MLP neurons of a small language model. Each row is named by its layer, matrix (down: output weights) and neuron, and shows model dimensions 48-143. Each number is 200 + 30 x the weight over its row's rms, rounded and kept within 0 to 999.
A block is one neuron, or neurons of one layer that tend to fire together. Before each block is what it responds to, as a language model described it from the Wikipedia text at the highest values.

Short vowel-containing word pieces that come second inside a split word, right after its opening letters, in any text, such as ri in T-ri-ple, el in D-el-uxe, ul in amb-ul-ance.
L13.down30,196,167,238,216,130,211,233,233,244,149,235,180,184,170,236,181,226,169,177,201,233,192,180,142,168,151,152,222,193,158,226,182,208,221,192,190,199,201,176,203,195,203,303,232,200,187,179,207,209,132,207,190,196,187,198,182,237,174,196,209,196,251,178,234,226,228,231,179,179,166,225,189,193,237,209,234,207,174,196,208,218,206,171,173,149,183,239,236,202,198,195,230,224,146,266,225
L13.down700,169,219,216,209,161,170,198,199,140,253,218,125,176,239,187,178,196,134,205,224,171,177,248,224,208,183,247,219,130,219,161,154,175,190,185,188,236,205,221,166,202,176,173,209,210,181,212,212,260,195,220,211,181,185,171,185,206,172,216,237,207,184,217,220,170,189,195,192,218,209,212,230,179,169,202,183,213,206,168,197,139,190,187,210,193,196,169,276,173,179,186,239,218,219,198,212
L13.down1002,237,183,215,192,210,227,179,197,200,259,204,135,201,211,224,226,206,254,160,170,250,215,167,177,164,187,181,200,211,204,197,197,209,200,212,200,180,234,219,188,184,153,207,133,170,228,214,204,214,201,240,153,177,211,198,200,190,179,137,176,195,158,228,205,201,179,199,227,207,224,216,160,231,161,220,189,235,175,190,166,213,168,167,193,190,186,214,224,218,181,156,176,204,224,233,225
L13.down1193,164,219,263,192,180,214,205,179,177,232,177,222,186,256,115,148,230,181,209,260,189,194,197,206,209,224,173,206,187,156,185,176,204,168,246,233,188,187,192,212,246,193,183,196,184,190,223,190,220,164,239,152,191,176,206,169,186,212,193,214,219,190,196,203,239,219,232,193,196,215,231,180,191,155,182,225,181,171,219,222,201,249,178,261,198,203,220,142,205,138,225,204,137,186,189,193
L13.down1875,167,160,198,213,199,184,234,189,195,202,196,199,192,202,202,202,227,198,225,192,205,191,185,159,202,213,133,184,186,183,216,250,169,211,203,218,220,213,167,243,133,185,170,224,218,173,179,220,213,251,213,250,194,158,212,187,203,242,190,226,209,253,207,172,208,208,212,198,215,187,244,203,207,200,204,226,162,235,157,178,201,168,170,84,157,194,206,176,211,251,208,202,175,234,213,113
L13.down2044,166,217,170,186,216,240,184,183,248,218,216,219,231,224,185,202,198,177,166,223,156,175,259,248,206,171,182,215,234,171,206,140,224,170,240,227,189,223,199,262,183,264,241,235,173,181,217,220,204,187,169,196,208,177,169,204,244,243,189,170,180,213,239,258,231,260,205,224,240,245,185,151,202,206,189,174,200,236,192,219,172,192,201,158,186,224,192,186,169,163,216,198,247,223,203,169
L13.down2208,168,195,197,275,222,207,150,212,196,252,193,211,178,178,248,211,262,193,233,166,235,202,187,220,240,144,200,219,137,198,198,215,221,191,170,177,209,213,221,196,200,176,211,229,215,231,208,210,188,217,174,196,185,171,198,179,203,213,142,222,182,169,194,224,202,200,173,175,243,230,206,162,192,162,215,217,189,197,194,186,182,146,189,172,209,184,208,221,259,229,235,145,214,212,221,164
L13.down2492,208,204,206,167,235,188,208,203,269,174,184,157,191,201,193,254,155,209,185,225,148,198,249,194,262,160,247,162,191,184,162,235,195,233,160,181,164,227,213,261,221,186,211,238,201,178,197,172,208,194,247,232,180,203,178,171,172,215,197,190,225,229,233,193,212,149,229,251,189,202,199,172,228,156,251,245,245,166,171,206,194,170,177,173,152,239,190,200,193,165,157,166,204,193,220,118

Small integers that open a new row in Wikipedia tables, usually ranks or positions after a pipe (| 4 | Australia, | 8 | Qarabağ), also dates and counts in prose (on 9 April).
L13.down264,209,225,227,220,182,148,219,210,174,175,138,193,200,219,173,158,209,278,236,203,204,219,226,210,206,236,257,205,198,178,226,201,226,231,153,200,167,183,181,137,183,240,193,197,233,214,216,187,206,183,199,161,199,182,186,205,164,224,238,209,177,195,217,188,200,190,173,243,252,196,223,192,187,220,163,232,187,194,234,173,208,208,196,199,182,182,122,250,211,179,135,216,262,169,168,158
L13.down641,204,144,228,238,206,215,206,208,149,188,243,178,128,277,242,224,205,220,228,176,231,145,180,185,205,220,158,227,179,200,215,177,181,202,182,250,203,191,165,229,174,200,254,228,155,204,257,240,197,239,208,216,211,206,231,179,194,211,211,243,198,258,212,245,200,178,217,222,270,191,193,212,209,201,206,215,182,201,206,226,225,217,210,147,200,186,179,192,160,132,176,207,184,263,227,180
L13.down1047,203,209,206,174,146,234,210,168,172,192,200,221,195,176,238,258,214,200,242,204,211,163,198,225,194,174,171,179,171,156,247,175,177,187,197,225,179,226,174,181,213,223,197,246,189,235,171,263,225,210,228,191,154,219,173,215,210,207,259,204,190,187,180,172,213,220,129,172,199,195,251,172,206,238,207,172,192,212,222,196,246,186,183,200,196,229,242,190,243,173,202,191,173,187,188,156
L13.down1180,247,168,184,223,212,273,210,172,193,187,197,132,188,230,243,218,200,194,211,129,225,209,245,183,229,198,196,241,183,164,260,178,152,186,151,196,141,225,238,169,195,172,225,215,173,259,219,225,265,175,242,189,146,242,230,177,149,214,232,156,185,215,236,196,221,183,193,211,199,259,174,178,231,219,201,214,166,188,219,178,208,149,189,173,171,213,210,214,239,224,182,152,199,252,152,186
L13.down1951,203,177,170,234,159,224,258,132,215,167,202,143,180,186,238,219,213,196,185,204,199,230,232,240,218,246,247,270,215,225,237,166,157,217,176,222,170,192,211,174,197,223,174,234,194,204,211,221,249,159,185,141,177,200,240,154,191,233,190,210,220,215,252,204,217,144,204,275,226,231,146,190,217,176,216,250,208,197,207,212,233,153,187,161,185,228,173,199,202,213,136,154,165,226,189,198
L13.down1971,223,219,211,153,276,178,259,141,168,176,172,190,169,218,188,138,196,226,213,168,191,204,199,201,254,226,209,155,217,246,226,240,241,173,221,211,158,167,197,192,135,189,208,149,240,222,206,181,230,156,191,204,236,246,213,205,214,209,212,228,179,221,156,175,230,223,196,184,245,200,142,206,203,192,191,193,229,191,234,211,200,153,175,207,179,201,145,206,253,220,212,183,229,225,207,204
L13.down1981,228,236,193,145,226,193,157,190,188,179,208,231,173,197,191,173,233,254,237,185,206,191,249,150,221,200,188,212,207,221,268,210,247,210,230,226,151,189,188,175,171,220,212,174,211,231,205,248,221,212,203,201,175,189,219,143,230,209,290,244,200,199,226,226,230,225,204,212,227,189,176,252,239,193,182,228,238,200,174,179,186,183,167,135,173,177,202,257,215,177,126,157,238,185,219,187
L13.down2415,199,234,230,167,205,201,227,194,139,222,196,213,185,229,194,195,215,222,277,200,194,199,220,188,199,174,169,219,155,219,192,209,252,188,193,215,209,204,150,192,161,142,163,199,230,187,230,183,233,190,194,230,176,183,168,202,184,178,202,204,138,241,150,200,232,166,227,131,252,254,254,221,218,187,199,205,169,234,160,213,185,235,212,202,236,180,201,207,212,196,209,216,202,202,180,174

Opening fragment of a word split into pieces, mostly a capital V or P after a line break, dash, quote or slash (V-alentine, –P-resent, V-ice Mayor), sometimes lowercase mid-word (cor-p-se, honey-com-b).
L5.down74,189,220,251,230,202,187,157,210,159,179,176,217,229,210,185,196,154,193,243,199,232,243,265,224,178,212,192,209,135,178,195,173,271,160,200,185,187,216,232,179,179,204,189,198,224,205,233,148,194,227,158,206,212,218,223,158,145,136,220,270,199,219,187,185,236,200,254,156,197,187,222,224,204,212,198,186,173,195,173,172,140,192,157,203,235,171,213,201,234,204,235,163,199,204,217,205
L5.down1825,206,200,230,209,185,185,235,243,183,170,225,194,173,264,183,195,188,161,216,201,162,251,194,178,183,166,235,206,155,201,171,202,166,223,209,183,152,175,204,169,169,180,151,209,206,209,183,209,228,132,211,209,206,177,190,222,214,264,202,193,208,228,225,215,235,232,162,225,220,228,228,229,176,185,189,168,177,173,187,223,158,189,190,156,192,232,201,149,235,122,165,172,217,185,212,209
L5.down1959,195,178,177,189,204,219,201,206,192,142,190,227,285,222,234,247,178,217,263,210,196,190,217,183,270,170,255,189,204,213,175,207,202,163,205,215,242,113,199,185,212,188,237,171,187,152,239,187,201,224,194,169,169,170,251,187,195,241,206,221,154,190,189,186,205,205,198,265,203,254,169,212,193,153,229,255,151,166,228,248,188,160,206,201,199,153,200,162,196,242,217,173,235,169,191,145
L5.down2284,221,211,160,207,219,231,209,193,204,226,208,219,194,245,207,215,209,175,199,223,197,193,148,174,243,231,205,247,266,194,215,197,214,232,172,213,146,216,152,181,226,168,158,221,188,152,244,208,214,172,189,209,204,222,206,162,186,189,222,220,157,233,167,221,223,196,226,227,211,217,240,216,172,157,192,194,182,188,214,157,191,189,244,205,178,159,140,185,170,185,222,213,233,205,220,207

Word-initial capital L (sometimes Ch) opening names and titles, often right after a word ending in "a", e.g. Laidlaw, Literary, Langley, Challenger.
L5.down122,219,161,168,190,220,175,255,203,137,138,202,179,254,213,225,250,202,169,181,216,190,182,220,276,167,233,182,188,246,192,269,198,237,225,180,197,149,220,187,226,204,178,180,220,188,212,247,218,251,209,196,187,176,181,191,175,187,184,214,179,173,196,198,233,171,161,211,169,173,208,199,178,162,221,238,232,226,202,194,156,217,202,167,206,203,242,193,195,195,173,200,281,241,224,221,193
L5.down892,245,181,175,222,164,205,219,196,230,162,196,177,230,198,229,213,194,220,207,196,185,197,206,210,213,210,185,218,236,185,193,218,180,205,215,221,162,206,150,215,183,224,259,204,170,167,237,162,188,210,204,214,246,178,279,180,184,187,187,169,130,187,216,165,184,203,162,202,159,228,245,211,168,234,189,150,225,217,211,210,195,220,194,189,239,230,222,159,246,253,214,196,247,144,253,166
L5.down2112,239,212,183,214,215,224,252,198,179,148,218,186,148,199,172,255,172,251,209,211,205,226,191,208,251,164,179,235,232,178,257,209,218,238,229,208,172,172,184,167,176,182,188,179,157,205,211,192,219,157,189,182,189,164,188,119,188,142,170,158,209,188,224,210,190,217,226,177,207,184,208,192,222,245,231,181,203,181,143,150,152,160,219,207,175,195,217,239,217,194,169,211,204,241,208,174
L5.down2142,213,200,215,192,214,224,252,173,207,164,260,169,214,243,197,256,204,227,173,182,194,207,183,265,220,174,164,217,224,177,222,165,196,230,229,195,158,199,200,190,166,196,197,194,152,250,190,183,241,161,183,208,180,207,173,158,200,150,202,149,173,172,217,201,200,198,211,189,155,213,227,189,164,280,217,223,203,206,172,164,205,168,198,179,214,165,222,232,209,188,191,217,218,241,213,193

Preposition-plus-"the" phrases that link a role or membership word to an organization or group name, such as members of the, president of the, part of the, in the.
L10.down1141,181,217,172,216,286,229,199,250,172,249,138,213,181,178,168,161,167,223,230,221,169,133,144,242,259,200,182,231,255,233,200,234,196,150,235,182,169,191,170,204,211,147,194,194,171,281,191,266,201,230,254,232,210,235,191,191,190,192,194,167,235,229,207,156,203,211,202,227,193,207,198,196,212,240,188,239,153,155,219,225,178,166,228,172,183,199,205,230,175,161,207,175,171,213,191,217
L10.down1475,200,215,172,177,258,190,195,200,212,212,233,168,217,250,211,247,179,230,215,152,195,193,203,223,198,241,231,231,224,186,231,229,241,163,189,249,199,220,239,208,189,161,204,220,160,214,156,228,163,153,202,173,199,239,146,242,238,199,178,218,231,237,251,173,157,167,236,190,214,192,190,186,177,232,231,244,194,146,217,179,146,178,244,188,190,162,227,210,180,209,174,176,200,196,173,184

Small number tokens at the start of a table cell after a pipe, in sports standings, climate, election and chart tables, e.g. 8–1, 7.0, 7,160; also stats in prose, e.g. averaged 7.5 points.
L10.down847,238,213,192,218,180,245,177,187,250,208,229,146,204,134,140,256,150,190,173,203,229,189,258,189,266,206,173,209,137,216,199,196,112,213,177,224,221,191,229,205,226,186,222,261,248,246,202,193,274,186,228,223,164,199,188,183,163,141,206,203,188,208,218,213,182,213,198,214,238,183,205,153,181,211,201,217,239,215,209,197,211,205,166,166,202,244,216,223,196,185,175,153,233,204,142,182
L10.down2407,255,200,213,206,224,205,171,157,209,191,236,95,141,178,189,198,146,198,203,161,241,179,259,206,274,221,184,232,157,192,213,208,169,202,163,235,187,233,218,174,214,177,209,207,198,270,215,240,237,187,223,218,196,149,172,176,122,164,267,196,207,232,218,223,154,212,166,216,207,207,209,172,232,212,202,230,236,230,193,196,240,152,197,139,175,183,204,220,253,220,172,117,242,214,120,191

The "al" piece, often consonant-plus-al, early or inside mostly proper names or words: Valentine, Galicia, Halagian, Balan, palate.
L10.down1334,138,164,206,207,186,142,223,220,224,168,164,233,163,178,193,229,194,220,187,237,211,206,199,177,230,153,167,203,189,176,184,184,160,209,206,146,213,189,192,213,164,178,205,245,199,182,182,207,203,263,235,253,162,146,195,212,215,227,211,168,236,186,204,185,160,201,203,259,178,228,255,190,200,196,209,185,162,204,195,203,196,163,216,149,190,208,169,156,186,226,206,260,183,194,188,113
L10.down2473,191,192,180,217,207,218,205,238,242,227,166,190,181,145,179,255,164,186,175,200,235,197,202,217,243,288,202,217,203,173,184,170,188,178,220,185,182,154,175,216,190,178,213,281,175,194,210,207,178,243,262,247,260,201,154,177,198,216,218,190,182,215,195,152,184,172,225,237,238,219,254,183,148,218,236,193,220,240,192,159,182,234,181,194,192,204,182,203,196,242,186,231,230,195,222,149

The word National opening an institution or event name, as in National Curriculum, National Lottery, or National University; weaker hits are other capitalized first words of names or table entries (Camp, Mar, Part).
L10.down2168,197,200,208,155,233,247,217,145,200,229,254,170,188,213,212,226,260,220,185,189,184,239,218,222,225,183,195,223,172,200,189,254,252,174,155,174,209,155,190,199,170,157,190,184,182,175,170,238,223,200,211,167,196,173,177,167,246,151,211,201,160,163,208,146,212,192,194,231,164,214,194,234,200,173,167,199,253,140,190,234,195,219,209,201,190,191,168,209,217,170,194,224,124,209,204,189
L10.down2205,189,196,301,176,195,235,203,238,197,198,203,175,173,187,237,205,236,228,202,151,225,217,207,218,237,242,152,206,196,216,243,151,244,168,154,180,222,182,147,184,207,193,207,203,194,221,164,220,185,212,212,197,189,228,208,204,233,219,219,224,221,201,215,221,246,192,242,243,177,234,190,206,221,159,141,236,274,194,211,190,191,206,151,197,161,223,202,202,206,206,220,165,152,171,187,253

Merged preposition-plus-article tokens like with the, for the, to the, often after a verb or noun that selects them (help with the, support for the).
L13.down512,253,183,203,205,200,215,229,157,192,197,205,235,192,217,189,186,156,201,228,189,130,207,204,190,226,233,231,202,223,188,216,243,182,163,200,233,165,211,225,190,158,171,203,193,198,270,161,207,179,164,137,269,207,181,226,231,210,162,223,190,233,190,161,225,224,192,241,181,183,192,240,161,217,165,150,244,168,220,205,176,148,136,276,228,219,215,169,213,197,208,221,200,210,192,206,189
L13.down646,213,191,191,205,214,189,212,164,177,184,228,188,207,214,195,169,200,212,185,190,164,199,182,212,219,277,223,211,238,192,237,199,201,171,214,166,105,257,189,164,174,206,158,219,170,263,182,235,202,143,171,242,159,265,237,210,200,193,163,211,222,171,237,243,184,185,213,193,214,184,212,210,211,169,177,228,192,203,205,208,166,126,241,207,177,199,186,245,223,199,224,205,195,165,201,158
L13.down745,219,209,167,185,173,220,247,185,185,259,222,202,214,198,191,188,158,227,266,198,183,191,237,138,236,221,163,197,222,216,192,266,200,143,178,128,171,222,189,246,227,189,170,193,180,165,211,199,179,226,214,203,157,205,173,192,253,208,162,210,234,152,220,189,144,195,210,172,253,223,203,188,210,206,180,243,231,213,219,185,184,174,238,230,194,191,243,225,247,216,215,164,235,156,155,207
L13.down1127,193,203,182,193,214,181,218,175,172,176,227,196,208,209,202,157,215,215,188,192,159,177,191,212,229,281,220,202,222,197,238,193,202,177,217,170,120,256,186,151,187,220,157,215,174,262,192,239,204,141,155,244,160,266,230,201,202,178,169,209,226,175,247,239,191,201,199,174,215,186,194,194,217,179,178,223,185,211,199,188,155,133,240,222,199,204,173,242,226,187,231,199,201,152,217,150
L13.down1337,221,237,198,206,157,237,170,196,176,223,264,198,203,185,199,185,211,196,162,191,228,186,185,198,238,214,198,247,238,167,260,179,260,252,181,200,154,195,217,173,246,167,204,205,208,160,189,234,212,151,226,192,185,244,150,175,201,174,228,187,243,153,198,214,202,231,215,235,217,199,201,165,194,188,195,213,165,174,253,221,191,176,235,158,172,181,180,212,299,172,213,222,210,153,203,199
L13.down2151,191,164,191,214,151,177,211,199,133,186,202,186,168,146,169,239,234,207,169,170,224,204,172,194,219,190,131,180,227,213,207,129,183,210,235,238,224,177,201,183,251,199,197,276,194,223,159,205,162,237,211,220,226,190,251,198,163,201,200,211,221,200,214,219,205,215,187,195,228,233,217,156,202,206,212,220,264,227,188,166,211,192,213,193,180,151,199,187,233,211,211,267,154,216,181,170
L13.down2425,173,216,209,217,184,215,212,229,164,179,260,202,221,218,181,146,167,206,192,191,174,194,207,211,211,252,202,221,231,194,239,189,207,185,197,237,113,226,205,156,217,172,145,193,179,232,173,214,207,160,156,239,166,283,218,230,180,151,164,199,271,150,213,223,178,211,182,198,237,173,209,145,203,150,172,211,190,226,233,199,133,140,251,220,219,185,202,230,227,211,221,208,224,170,200,176
L13.down2490,207,205,193,209,212,187,215,182,166,185,234,199,210,218,194,168,201,207,191,189,170,199,182,212,217,276,234,202,229,192,239,212,205,167,213,167,128,241,195,163,187,203,158,227,180,265,180,249,205,142,170,246,166,266,232,205,200,172,168,209,233,174,244,245,187,202,219,165,196,176,206,200,220,175,177,226,194,218,213,197,152,118,244,210,182,207,181,240,230,193,215,210,201,168,211,148

Early fragments inside proper names, often containing o, b or v, as in Cobain, Nevis, Lobito, or a capital V starting Venezuela or Vancouver.
L13.down311,170,201,174,204,224,186,190,187,208,221,272,159,159,195,220,225,129,211,222,175,153,171,168,252,200,224,184,203,191,182,186,256,136,195,169,192,184,177,185,173,202,180,194,270,249,176,232,221,226,186,196,158,208,219,215,250,180,198,198,256,204,167,228,191,188,149,233,232,204,180,210,223,180,143,222,217,231,157,154,193,203,215,187,193,232,195,222,194,167,216,186,192,199,128,201,205
L13.down461,226,162,190,253,194,195,196,212,200,192,182,264,216,206,251,225,168,203,227,202,204,244,243,203,268,178,171,256,177,156,217,265,255,202,186,222,136,153,186,184,193,244,194,166,200,175,260,181,185,219,208,202,203,196,191,225,204,216,210,179,168,187,187,220,155,218,210,258,163,216,197,208,232,170,204,200,219,184,162,209,184,171,185,223,163,186,209,149,184,244,230,210,160,187,168,186
L13.down1487,203,205,218,221,262,210,209,193,161,223,222,203,227,246,215,210,162,159,196,177,139,192,195,260,229,252,227,218,216,219,185,165,230,212,222,189,208,180,188,193,189,206,199,205,234,227,216,223,223,194,211,179,196,218,205,199,189,228,216,180,133,215,250,206,169,217,137,212,289,185,190,211,222,208,176,172,166,196,185,236,148,197,260,205,242,210,174,210,174,138,191,207,170,193,192,214
L13.down1508,198,147,209,236,209,203,226,181,158,198,179,186,241,188,224,188,212,193,231,200,225,195,206,191,219,225,230,182,214,159,189,252,248,265,179,215,167,178,219,151,188,202,119,166,217,185,195,188,199,192,193,185,180,234,224,217,160,246,214,226,187,171,207,186,196,196,195,182,196,200,204,218,210,233,191,155,209,230,234,202,195,240,237,226,159,188,117,213,249,227,194,215,207,152,183,238
L13.down1805,220,218,188,187,218,200,166,224,193,199,250,195,212,177,146,139,202,158,246,184,221,188,201,214,177,151,139,183,202,179,182,208,188,244,142,217,203,206,211,203,212,237,186,210,161,178,206,178,217,191,152,231,244,211,171,174,190,192,200,197,213,202,256,231,187,203,215,187,248,285,167,213,168,235,199,207,203,220,244,214,195,171,215,218,203,180,232,247,192,230,224,183,201,246,223,187
L13.down1821,179,174,158,180,250,192,255,195,185,199,256,210,156,174,166,190,157,226,216,186,163,210,172,228,168,249,198,212,230,154,220,239,197,197,207,170,234,170,221,192,206,162,172,199,209,210,233,162,162,92,193,216,209,278,196,188,186,252,262,193,201,218,232,237,224,240,211,238,169,218,213,243,216,183,161,231,169,239,157,231,204,218,202,176,209,207,230,153,137,231,199,171,170,163,208,209
L13.down1976,242,221,194,267,236,161,178,206,220,219,148,227,263,217,164,113,166,148,190,209,166,200,209,234,208,132,191,150,234,188,192,157,227,229,164,189,203,201,242,153,190,208,154,213,201,211,175,202,174,236,201,243,166,272,209,237,206,238,220,192,142,208,218,163,115,204,230,174,256,220,232,163,174,185,202,195,160,220,203,238,208,187,171,194,211,195,193,182,170,188,229,195,212,109,197,191
L13.down2050,197,162,203,214,201,181,200,160,232,203,211,216,149,160,204,210,169,212,261,188,169,239,224,266,213,225,228,220,256,250,197,275,210,223,205,202,192,169,199,188,196,166,210,212,181,189,242,156,199,214,191,165,197,207,213,198,225,170,220,163,112,242,251,246,200,162,214,198,179,231,214,231,225,116,211,225,204,187,227,190,185,187,223,178,212,223,212,183,213,225,280,225,156,156,180,176